config = dict(
    num_key_value_heads=4,
    optimizer='muon_variant',
    lr_head=0.00795,
    final_lr_fraction=0.0,
    train_tokens=245700000,
)
MLP neurons of a small language model. Each row is named by its layer, matrix (gate and up: input weights) and neuron, and shows model dimensions 0-255. Each number is 500 + 25 x the weight over its row's rms, rounded and kept within 0 to 999. Numbers have three digits each. A neuron's up and down rows have the sign that makes its largest values positive.
After each neuron's rows, "fires after" lists the tokens most often just before its 100 highest values on Wikipedia text that the model never trained on.

L7.gate629:494482534479494520505503519550491498494501496520492505495485515524520477458538527522478557540508509480516459505525500518463492517480497467487433465515473488461483522468528473495540515512526481512508510489515497473466487492485514510453468452518480486532479486456600503495511506487511488464471515496492484501472527495462497510496467451513536524489506531538504513491511502530514492518487527492536490517512477479482491470489514488501450487531466510523513536474483497529486501477490477494521503514514469498504488543452506499477521511488442508538528457473540491489484476488462513540508561548507471492540535467447554521467493507483525482513496517456510494508500520507475534497497526511509481528508553518486513513465472512505507459510534528493520512539470527519503483449495516
L7.up629:495488516501477490478511560505516490467505499536530510517549514468461559471483502508542492542531489471489473494498498517487506522501472437497471530513521516525495500487492480520507453525535470464501494486538488539544531515526484520499460537519495491483585480450528485542515512481470504520518514501543493459531497491504488514501471479499488498480520503491397489490483458536478498546521500515469494470537495524468501495477525466450508492519482518488495529497505524528525503501466453464478526480465485511560470518464486545507511499490536496479539515502528497503508486485480514505525483494522533485468502514451464517497525512520491446472488467521513493468489485512465490527530494521501489505506520514505487512464511516479503511514483494491531511531471526467494478496486466
fires after: "\n", "|", "-"

L4.gate172:515561503509446502484516449498527481535513489511489480546521518500452505501491455502507467507486532495490503528453487524539483451519482471477489496463497537500505451506513454525528476521459519502497494466475496499510548458483529489496455523499504516520509523481521457478485502521508469495502458518492501488490466523471545521529521566468493500493506528485526496488472452541462443463502529504463493499536514544488525517478547522489491482466518486511485503494528538535487529491496514469505469522530523482521502470501487507539524515508536528501532526478499503511492483517493471459516474506531471528519496497499568499478505493480496451513512450480541489443510480498483519534455498531497523482499480537509487534473497494482529472492540529467520508484468505475514519499494497
L4.up172:529485504517506547489477548451507489495483496533471501487506535485446502527492492482492507503506491460526446538492478512501502510499456505479481505497553562551466517513462483469494485508498522490523520506507474494524534468463497525476509527492468536478509530487554501501527528525494481505548532475478513493527511549543475479474494479507493507512506518501515507525526503512506520516488508520483495474494468504504488504482501510461528489441524476490491458468561536498534514483530494518477487520450521457544494509479487461523531470486505538496448515504529506486484481472524488484467509472450502514454491529491499462501480495508482508471491515535505528494512476536559440501507464490497475536509482506481452554509507524455487461511532502454512508501482500514544488494512534
fires after: "\n"

L2.gate696:492534484487523453521491539485505457478493498476486512490505522487522487508521504472497511517545483501487486503482465497525536518466458522493469508512459507456487460504456501476534512526492465530514527492476499488539529492465465512499531496495518504554511503485473469530462532517523460505558480528510476516491485512521442495451474473531499554481478505451524509528505526497471541474497478451511552520533511447483556512481504519479461545506492520494485507505484473511513519503492524491507507508490476519504492466508498556492517530555477547507511494477510444508524525475492523504520497498492535512424474491477466513514540499477477469510536483527502508516469466528501491508505518488479525492540512503527512519488465481482475473507500490470457510521507441540488486525524499
L2.up696:479497500520500498479506473528492535489534469480525422514500503526511501523497493512491517474514522492503508566510540485491488511481495515480518508494488506518495482477506504525487504464484523479482589463528500464513472474486505504507479521510519495516496499513449511500503501503507465519490476523511506506478477530448493484501519524483427482498472530425483521495487478492475524508501498503492488513524539495495538497494534500451475528507532583516453476498462506545522512465550493488522514509510533500470523460474493444502510485511507567510475523535496497481546504507483480540501512457489491477480481481500492464493518471549461475522483530501500496514473480483531453497469542488513519477465513534469497490494512484465483495519489545515512509503513491524564496504530543
fires after: ".", "1", "7", "3", "5", "6"

L5.gate407:482497427507507507516483504520543501538502456509506479504501463528497502537495464471505552501429508524524460471490485530502529484487495471525524512479453506447472543514513515508540497483481507537493494476460484547487500485487505494522481504475495533500500508505527478519448542511466535518519494512489498496526489472514522509517497510553457463501518540542497567493525503518502452501512489508504517516485512517503510475492507519463439516494483485512485485523505530506512496503471528512493496527517512524495472490493512549506525492487484451457469520539533486502428444493490495502447491499551481520552521509515509483485499484533524479514492511504499468488514499540520489502485511526484495480509497517481515516524468460519469525474563508498474510446503511527448474521480462
L5.up407:447521478528511487515480507509544480532474431532510538497524499512486527525490465504499540534481490489478494530497492497509515524509463525515494502517584484530470496507521454485488488515486562480469490482483502502469480514524486509466547512449514480455543530468479495493513487481492486492519516522540461489507489461519496520484537501538456496514524507510481509521505463548508463488489497500527495525517502470489497490515456504491443504469495491501524472496501506497517465466465517490479500536527529551435441459494501522539495510550509537501512533513527519501477497513514488503484482491531473491485530531513457479477474464489484460489487526491495507561484495487513511532488504481454519501518525524494483540499483503519473494465516504495495565544503470515477482515473477
fires after: " the", " The", "The"

L2.gate695:490541457481515534533479493547511510504452441526523505482459471497494512489516486508470504503518494432456447476506518463528535507524507478470475490524519480504475534523549518458513468485493526493438496529490532525460509491491502497507487462490518532509499522486491500506515517534490487518492478491529522523474474497551568490462496528506513477529478511480524521479510498511511442509537498493488484506488506501506529474509521535463517485463515513563514486501473498496495485474553511532519537452509559485478484499551482464512504516511516511500540470501462520480481524492519497502480538509529507482489485476526464478521468515553535495498506512492487506501461514498518509507503481465503518514455503546505502519483465502480508548478469505481485566474478459505486488465521518
L2.up695:487524452473477509550526495532535501516448498481542524490456493537506532510470505468443536471500516496504504520487520496520486512501490493491426508510539522469472530494512477505541514515533485464447485523487501506479489467511514502499498448460504547498535549514481527522493507539503512540497477449514528509500456463513537475494509535537483496500533535493500494478517509486475471525532522516507527487501464474532495483524556484476447502498533497521499476538494512432512510482547527535511490500482552521489510493468490484475531492506498473487511464477486511476445444538481520506499495510510472512508526517517475494548467502476540487499471500476457503509468519507508495482529518543505515504505503526485509512491514499509472525440497504485473502501545487532473477504492501
fires after: " the"

L2.gate364:516519502544484513483473501530500481502486471501543467522494466467523519504536505515531491480482530465514494499537489500494526465461495540491483515503486484475528536523460471526471491554506461471496532481497487475520553462486480502474498486492518534467487458549518498471539494492518489553531505445513509484503472504466509488483475507538476475489491510492497475542507508484490476514481493456483515498567502489453530501497566431486495491523527518477533447498553533492548529520528496493511516512524544468469508505462519475531501503487496522533511468542469511510529455489504490500518487495480437513477529516480483479498479502477540518530467490493507521517522514514466500532537498539493533508496529463508468517479454528521489511498464505513501518490538473505505470501482508
L2.up364:482515475539484494494491508544530467484478444481549470509492497465498530464522487488517487440475540483503536531533516504525552511473496514511531496517482491500547540517468487505501469472519487486530492494501446511516514482524490513499482495482473555490506472539530476488456524496518486510522504467509543490486497472489493492512532465524531422480484504501507520503483525482478466486524509483507504516551506532522530495527500449481537492484533531506480473527508554467542490531494506473507499528471503489459530483475465476493519493502472499536492496506464487515484483523471488493537472448497529574495555482489457500517488509449500519516457511487490528537478480523485502514532482520485487522516550458516471497500478507491495532498447520510469513526514502528480482489510500
fires after: "-", " the", "|"

L2.gate420:494552476506478515507510495533519476500483495493561499471472472495477503516506511493463485454528479507498495500528511486505480497485477492501495509487495465472523489507540447483502467516539457484480522510490493467488507509523469528478524486518513581491491436510531526503541520456520498526507497471494458537532466471493528502516491501485506533479529488466487501508552504471547478488499495502474501475484486561500484489529504530506505506460501506444541520506519488496477505482504521515542577481533496498505488475537477493472486538538493512533531472497518505517471530507503472485490497489547528504500515498478493498511515522495500501517511513487523484486486473493485495482484504444543518512491471462592450462527447457508511474444509541510521484520501521538480494485478524
L2.up420:467463475458527469547485496507472460508494499510502536515487498524529541483491500480489499454506527530503452500489467519486534499488499543494448470544525488498482505513515521508539485500513457471499492463498566461470482522519484469478479452483527466475503522447520486507543491469508537526505493525528467516485496465501493509486530537509444516537516496482480461531485482505536545501558504525480510458499529482520532488520476489478476526458497541525483514512533483520486502502471539520497514470532493537509505535503512503480511515554470474515503507473502491463465499513483517517456498510490557479504509532449491526494504503491503497505551467499477485529476468457524481485544546523497514540490471483493474498500475482509528482473495497544495505483512515539490534478499525
fires after: ".", " the", ","

L7.gate618:505533483515502513468536504536550521530505468523490455539484508519489526466511505539477518523514518488523495491504509551527519507495501468515475518482488463525481519444550508534513449494556537487435501464515461493497516487499521458505470470535484512463545519466481435490486500531500517512507504521460480445550488499492492524510514516480487500504453460506502536527526498490526494450542503485479552506517507499455466472493476499435502513521496482499485512497552490477463511467511537504507507478442465525462460475510475497481490520455488515513490503533505508522528478502524507477522530510470495471534526522517485508502513484526478507508461496472526490510472495489527473517506500500474511502503514513489513509496535511453472537492522490533511522515511499513540464540489468
L7.up618:506517480527540504541541474543488461482522518502523481425513514473506486537526494513448491507473498495462489518551520487514482549518490512484465491469498509515510520492535500476529446518500487501512534516474504541534509452537502448496479487468516538505483516506470525527467461494502533453475531489471506475509467522534500483489525507490443505496495509477493542483500510539525466485527495539521518498494480491476474495491490486497461456492519542466535497510488479474503519472495457536513468503464558529486462531478523485528486497477519504436524512549489464503511497527468543454501508533508504520523465490490459436505498477497505506498498512498490507538523509520480525505487527502470530502513486500473486480544479488481510491519520493503520475501516452534502533494528536
fires after: " the", " The", "The", "s"

L7.gate608:502548486491517512483447540467488529515498465509524530488533467531477498523470465503470480459482460488529505501537474499502525499484517519501479511508529526440508570517505540486472489465451510492536510489492524512478503517523557502470509527530522515489508490506486468500498516483534480503447462472543517510520492537505512508499490516502499490482490559444464456468520498519505468535515522514487543504547489495491534501496463475480512516514504459521507491462509477530513510535523500530557507507518465528459475524468471462509522515492521507542451478521498462487467457491502489466461478522521498495496550484482519475491523474474466510504479491519494478482461496487522491535470495504461460511527516491532497520496504539500493496505522481503499499503529555470528507487463543
L7.up608:492482499457484526533524524511514431488530483512501472522496482483476473503473545511497502497484485506529465489494476536448515490498485503521465515500505480495474516499514507505535468525512495475473511485503480505525534499477472505530476500542489505470488513539483545560470474513527519476505489497570566519553522518532494499530517510520521513482494473468519503517523512481528465482491489495489501476537488526527509494520566464491487494454522501505515490510494454490509469510512457515521483471530516445483465489491472485531535432494499487495538488495516494548493531491550501472503487474488516507487529508503487491492475486469506491489478556473458481535496462473513492474524451503523504519523490483516490545488447520497489458496482537516519553545494492460461513492545494
fires after: " the", " a", "A", " The", "The"

L4.gate356:506493481491524503526485518479494479483526466516512469518473487521489527510501489500515534481524464445521546488491511513492556535514542487461488521525512512467511532491516470494519514488511480472534534493538475507554500421470498485519488466503479530504549503490489515485523512534505511532521508521486501496477445509470497517496455477519482494516536522480453513552497501497489489481530498522469475490501538459474498466484506509501508493490482535499488525522483511487468574523483515475486562464544475472517474541511507500503473502520512524506473524495515499491494478487515463504502496516457498459436504518545494478501491481475526482466483535549468499523510444559504481504531471472507530479456498478503515497469488522532518513511485470508521479518443459538518514497470485
L4.up356:509482493471450519475472473535517446517523456513521514460460422505511513522525507496541495446526515518462530470453529493467493545529498549482511484545496499512487524515489466481514546486497483478481484515528536496515486492463532474523475534517506485523496463492494480471449509508492499497496515497527545485488479482489490462480496525512513506512495469458481541501517432543516460500512483550504528495464514539517496488506526508458492495506506509531496465483500495467538498546537524464490544473462468502531499526496526511511505486508503527485458501526477551531491484510547556537491538537496477517511497511505476464478467487497484496496473561520530494491505503478530516509539470472509505480470480526477483481500506493527502522500501515514499542505506487527525485523483502
fires after: " |", "6", "7", "5", "9", "4"

L5.gate334:466508516506495468493458495506482480508540490470502511527485502493486500416499515539511514503548581537529477515459513503480524503494483557505469509478524488458457521520481426518496502472552484517522525495513478517484484503493540511501528472504546502530452516490523498476504466505555494501495533508526489482479481500496499517500503456515478486485498519477474450490503488499506496501514518457494517504497542527505509452512514463439500507484498519501515527547491555487495468491443525526500479478544517516494547482468491503510537512542512467549475502477466512475470484474507490528547500496503485483492504516494478499510486507531540447456502503510501505468501500546473495491534532479493501503490517509479534523534465473512509495534516492501516526513469465512532485449500484
L5.up334:494498478504478464481530469538463473487525468507513515517488477523456506465512504521527501490545544519514484516472484499475538547512520490519502474498478453473482505516480479459501506488537535528520481499515525485514463481540513507490479508498508476518480477484503465538517524559542502535455496494518452512501540496408485524515492489489474468502516490495519467512496494493497477524520500471499498490525501512490485440528493501493560482540512515552475509485508506482511464499518516483496501487534500554499474472497492548522515514515421511552534507473489488487519498476501471513490559524478499470482532510479482491540490500531499493450519514538526467477482517530510471484510495523505508476488549476468524492505464532512500471512530500464544511527466476506511486498497440
fires after: "-"

L5.gate167:512553520501476511481482504510469500513510512487522491512525518524516432498504497548486536506537535509490515546541498540529485500516514524523543525488524500517519480442506485484480452443491498467500491508467482441491513501474500491488548499460484509522514455497527482474471474505471493484482511524487472481520494518479502537496509474468538491515535524521480478510498438456485507473497543475524495512519497506480476502517475502497534505465535514508484550552483488466482494438500523509467460534501461492549530510494492498479492488534517529498534481516529501523480480499485496485488475460471467516501533445535524491496500503498520457531472491475521511505451466474482537485456519510511468511492551530522491496538497471471519524485507534462493530465533482494505520489521535
L5.up167:478520492477502480497502507514518489477506561508531482513516529485544477510495500490489529487492487523512468527570454504516497491464495496490487533519476501472488494482500478483498472519491537491524500500538494461491527502489467494501475493541487453500569448502480506491522486536484501466501521494498480500509500446539502503509479493547519498501540476500477506531475520533502499500484489524472478491506474501514488469499464464434504472482568534536493523498484487496513521476481523498504525521499477511499500487483490493496506489532508492483502482519501439484444474505488515499518524485535496514521578521536481478452547515531534486505499485513468546498501495510477506435518428515489485486470520511530540504532478532494538497476490497507533493490476558453452545473543495
fires after: "=", "\n", "-", " called"